{"n_layer": 10, "d_model": 512, "n_head": 8, "n_kv_head": 8, "head_dim": 64, "d_mlp": 1344, "vocab_size": 32768, "activation": "swiglu", "norm": "rmsnorm", "norm_place": "pre", "norm_eps": 1e-05, "positions": "rope", "rope_base": 87700.0, "rope_fraction": 1.0, "qk_norm": false, "attn_scale": 0.125, "bias": "none", "tie_embeddings": false, "parallel_block": false, "init": "uniform", "init_std_qkv": 0.0208, "init_std_o": 0.00465, "init_std_up": 0.0208, "init_std_down": 0.00465, "init_out_by_depth": true, "optimizer": "muon_variant", "lr": 0.00998, "beta1": 0.95, "weight_decay": 0.015, "lr_head": 0.00638, "warmup_steps": 200, "schedule": "wsd", "decay_fraction": 1.0, "decay_shape": "cos", "final_lr_fraction": 0.0, "batch_tokens": 131072, "seq_len": 1024, "doc_mask": false, "train_tokens": 1766000000, "steps": 13474, "dataset": "wikipedia_en"}
MLP neurons of a small language model. Each row is named by its layer, matrix (gate and up: input weights) and neuron, and shows model dimensions 144-271. Each number is 500 + 25 x the weight over its row's rms, rounded and kept within 0 to 999. Numbers have three digits each. A neuron's up and down rows have the sign that makes its largest values positive.
Before each neuron's rows, "fires in" lists the words (lower case) most often at its 100 highest values on Wikipedia text that the model never trained on; "fires after" lists the tokens most often just before its 100 highest values on Wikipedia text that the model never trained on.

fires in: "a"
fires after: " as", " was", " became", " a", " is"
L7.gate1031:503493495486552544512504491525501498516518475520467531519506506488520519479513510498500498518560506478511523477527505496516495478480482489458486489538530496499488494465507546479504451502513525461514501539509511468497508526481454511504503500461480504525522455494489480535502458528493516526505481486493456505501499558501474526533506509462454513479523542523520443535537488507491495498535
L7.up1031:476476475458548477482518444503486518533508514478502533557507503496485520503469489468563509505480511490495518511497491448496519526479500482505435516461499498499529479463563484482480496508504504470499514578504476494486489544538472468492500518511468521497512453483466465473511478530515491494492502489522529520499545500494518505513535484480485514454512481546504494530504527530504516525484

fires in: "0", "01"
fires after: " |"
L4.gate92:494469511527507479517554503484544511485531494488441471554482436512484467478477486543492502491523469520525512522510491492496498482430488468474513520510512479522549543456475438526503520507510466508532484512530467494520466498529531430474488466541531509468493512490528503516520539458515487557501548515486534489498501486471493518488536488462482506519500509512471478517483518499521523512467
L4.up92:489512534536516467498482523526470510465484456492480527486494505525520539533508519478456532498498479458522522467473514535459485453496516509526503498541512495522521504507495480493496481509495507554476481448488514490508481506540542537510525487491495440488527465491487506500487500496479490501479504533444514524543496506482510486480462485464517459461528521508468503510487484525472472427527

fires in: "university", "state", "republic", "government", "federation"
fires after: " the", " of", " a", " |", " –"
L3.gate854:484516476499531484516502483506468498467449507471559549512441502525518546522469495463502479548486541534498473477492557540500465513520493466483541497538472469502466510534456501486488504499503495530482480491534477530466508508475437504484481491488454499531478537497474474523510512483496455482461446535444476516523493477437502473502489544478512505489466503515488493492509518513494496510473
L3.up854:468476455501526500507475509535469526478478526510479499496558502510467500519532553524498492501469487541526524522463557529465481508534505522446525508472484507479519478503499467496486501496483503471473479489505499520489488476530491519483521468515474514525476520454452451503528484465459494512474514526477562482469543470464488517503516507502531507492495467525526528507502518525470452525464

fires in: "northern", "eastern", "southern", "middle", "central", "western"
fires after: " in", " the", " of", " and", " to"
L3.gate840:477480431472433547563529500468486523445491503559519477512502500456492439473548551472501478506498505528487491508513537499512486519529430506517507575523540487495500562455510514521534497499483487492492492481494511535497486491477512498498543538488512500487501510515523511507500484503458545536514497460478517473458553517510507528469497514474509476471500494507502501451531484467510534465477
L3.up840:507468484509532472483483443519498514475472509451487466536441492507528465484500529498514509516464468458472480504494475514511444504501490459476535533453534485499515533521525522533488444488462472510552480521507476512524533535482510512478537503536504529519494496525509525516508483493526473478513474503465495524505454535494438501460522494488530494476539503537480504490523500500499531505516

fires in: "the", "which"
fires after: " to", " by", " from", " of"
L3.gate32:482503523486521525509502457497506479523500506487545528526556512463533514476485480467498513500459476483530486501467502478523495505525500485514509489511502486524495453535502497536488464509493547490486465516502511519441474484467533494474482536550536520537461464484508489516500517474514490518505521491483546495506487491504507502463526519480496529520515477487490467513517539481523476510535
L3.up32:496483451491483507446474521497472499528481526487528512539522519490464466503497455499491468468451447521517494470517509494539512478530477501485496466486486521520548536476529497547493506519494495490515504488511492521519560493498490520500486500548478562491471499494505531508482523499460524523525488504520539480487435539466485469509519483522505499518488476480533501507523519486498482486471

fires in: "a", "an", "no"
fires after: " has", " with", " had", " have", " a"
L3.gate1098:553482477497483496472553498508481466488509502503522533494488548482488484466473503456510543507500501491479521524468524450523491482521484447472474485473461526500499465487557521475485480463486494488516429501503526444517528498487506447517440454521494478466474481488465492525468528475491468472561500509533512451482538527497508517511489479484502522474522520492528500525525468514466528526483
L3.up1098:491500502484504532490505517510504519452542503493526511472454537531460482446502484475498503470476492520487524570486477498504491507506472477526506490491521501535488524518476498476490525527511479474467499510539458479484481456475464499487482514532512486498509512458464466518422475491487500455519498496547500563477521505510518479501487487489519491458492499532510534492457523521527499503522

fires in: "the", "and"
fires after: " in", " of", " and", " during", " to"
L4.gate4:496527485500511476537514492530534532511526499553502484513488487517542517467515515539493487458499521465461492478493467538508524497531487478507441506498512492464493528490475505491507516568461501528509474490502446491487507474472502534534503535534505475480495478499512557488510497539518519516541497475507520505500478540532512521480484526481534511514505502434481513459522540496497474532545
L4.up4:484509487505461501461520485502457481516474523473484503508498533553547546481471536487543476518472493480492476522533510522514500420488526448523512504521430503517468496499508484531491515483487510498474492501525536560535480503498526520488535476501460517489489512543504473513490494533501514470515514484481470537501543427465508524541503522488526502442538537524508514486483511510553533481528

fires in: "a", "an", "one", "of"
fires after: " as", " As", " the", " one", "As"
L3.gate1020:530496511517530450475500500574527521479541530497504513512487525519479481470496489484476516577500473504539497562520535526527482532473474457495512477501515543481500490427480483500476477493504527482479516492495493489486504516531490496498519506427469527541469484509503472490478549493499487482493494501525539510498483502520499449490492486462470504534494486479489477519492469510517532516563
L3.up1020:492486511496472506474509476528471509483547518487502536512492490506523516481515487496494494506441475570515506492502504478506505533532455495493513467496475501499486519503517487494468485479534529523477477493538476487503503542516501482458526497464517498505540502492465493515490544490482481465515506493500504508483462554500500534511522505514543508515487522478511501505465506475510468521500

fires in: "a", "an", "pos", "for", "to"
fires after: " in", "|", " In", " during", "In", " During"
L3.gate944:479538493493473480490461512479521501545497466504534490478493487496510474479489502524502469502484570480536475498477519481508453510480508500540486471489482485470513522483491484538499491518514521488511527456514519517510517490487450482473522478476522537503475495529518484484500482457501529468507497490526498404502515465545510446500531507501475474469507476522511489521493521486545540492486
L3.up944:518501465516477524521514479519492509515495437530539498488501469522463521471493504508549486464518449537527494437503511523509533479494485502500493438486521471456530499517512491503488477502469497517524469497520499490503482515475492504497492533524482484520495485518521468511497509499466512517478495478480492447481492492533497468527522516475522521470526488502483496475496491482475507523482

fires in: "was", "is", "it", "announced"
fires after: " it", " was", " It", " is", "It"
L4.gate1037:482498506436487502496480482467512490483510447483440515510541529478500492489512549512530498511512523489491470549562519488520512484497509453528498521516510500515524504474513506512522579505488515463468536529447532493496465440533481532517500489490467530479524496542512499528510491506495517533492493540462499490491487518447516542541553523481520524487460492545508504486470502470513487500497
L4.up1037:477527503468496465501561538528462511521519504459506518509515508444494519517513549534511514459457516480489522490498485510523527492469533516509477554506477483531517546502491493491525504537494527497474532522517505521475520491505470514528525470500507540528528465529475494452504502519476475499462492499512495448521519511517527504496528507492550454486457469526502516517486487462453534493516

fires in: "0", "1", "3", "46", "88"
fires after: " |", " /", " 88"
L3.gate1312:535554509525469494523483459463527499434473515535521528496493529492476491501468445480473480472532537501546471520507511528513488484523547501512496488549540504514491474472512490518523485487433524495519474474569459481512505497531499530483538459498504474548478510501505482505459443472484491471503497489532506523516514549530511502534503480482515461516468458503513491522490518442510526485495
L3.up1312:526488501550521480492494527479490538545513470513482511535461505469482539510466416485473511502530483512471550545482489499509499513476496514528518483521478498474503503526514501497537508526491497496455520475488526478469495495513477514497522486502535525529497515519505531473468486525468540468479526460563480475520533534547481523529505535474496482518481489519514490543501461502504457464535

fires in: "the", "on", "at"
fires after: " on", " On", " the"
L3.gate440:507519487527495515524477492510500530498520492485543514490504570487523526513525507509485470550561485491528503505521569488525515500536497534520471511483501477537501498512507531530543516540476490492456486487457533477508479512502489519503458492539483507481545540503512542553464514513533475505523546515517506460524482513524495527538520506474469478481460484483513467553587488494484497485492
L3.up440:484485488471505490498497525525507431555523515534518505461563487475478512531411509506552527487455525538529485477464460499544520531482477474509500538471539519507425524500530485527558471498510498510476459552509511530535504476479488508498498489522528526486478545529485526479488531477479492497489506537499505498492491503507529527517518521496503490495509462489551499498554504479485483504474

fires in: "his", "s", "her", "its", "the", "their"
fires after: " at", " of", " to", " from", " on"
L4.gate18:477503505550509458488445502497461527512506509528505503522487474474512510480500479471507489489524537518454485486490510518507523488502464500485522539489517501477525497463529545536491496521520486502520474523575453503496482503508527483479502529480534450496462497538543524523516513489469481521491514511498470536454515476521520475501510444503519484562494432568512504523507500517498502504474
L4.up18:480491507508544433445451452539521498491504523535533513495520476500473494491555543466550471494530474505530507480495513515489493487504501462504553475445513511473532507529522472542523501489462505519579494470478491516469523510475522534505444492497502489496556518549535498494491551486501513488501494513481534486458480479499466555482478542511532470491534524484490465477514492521536474524479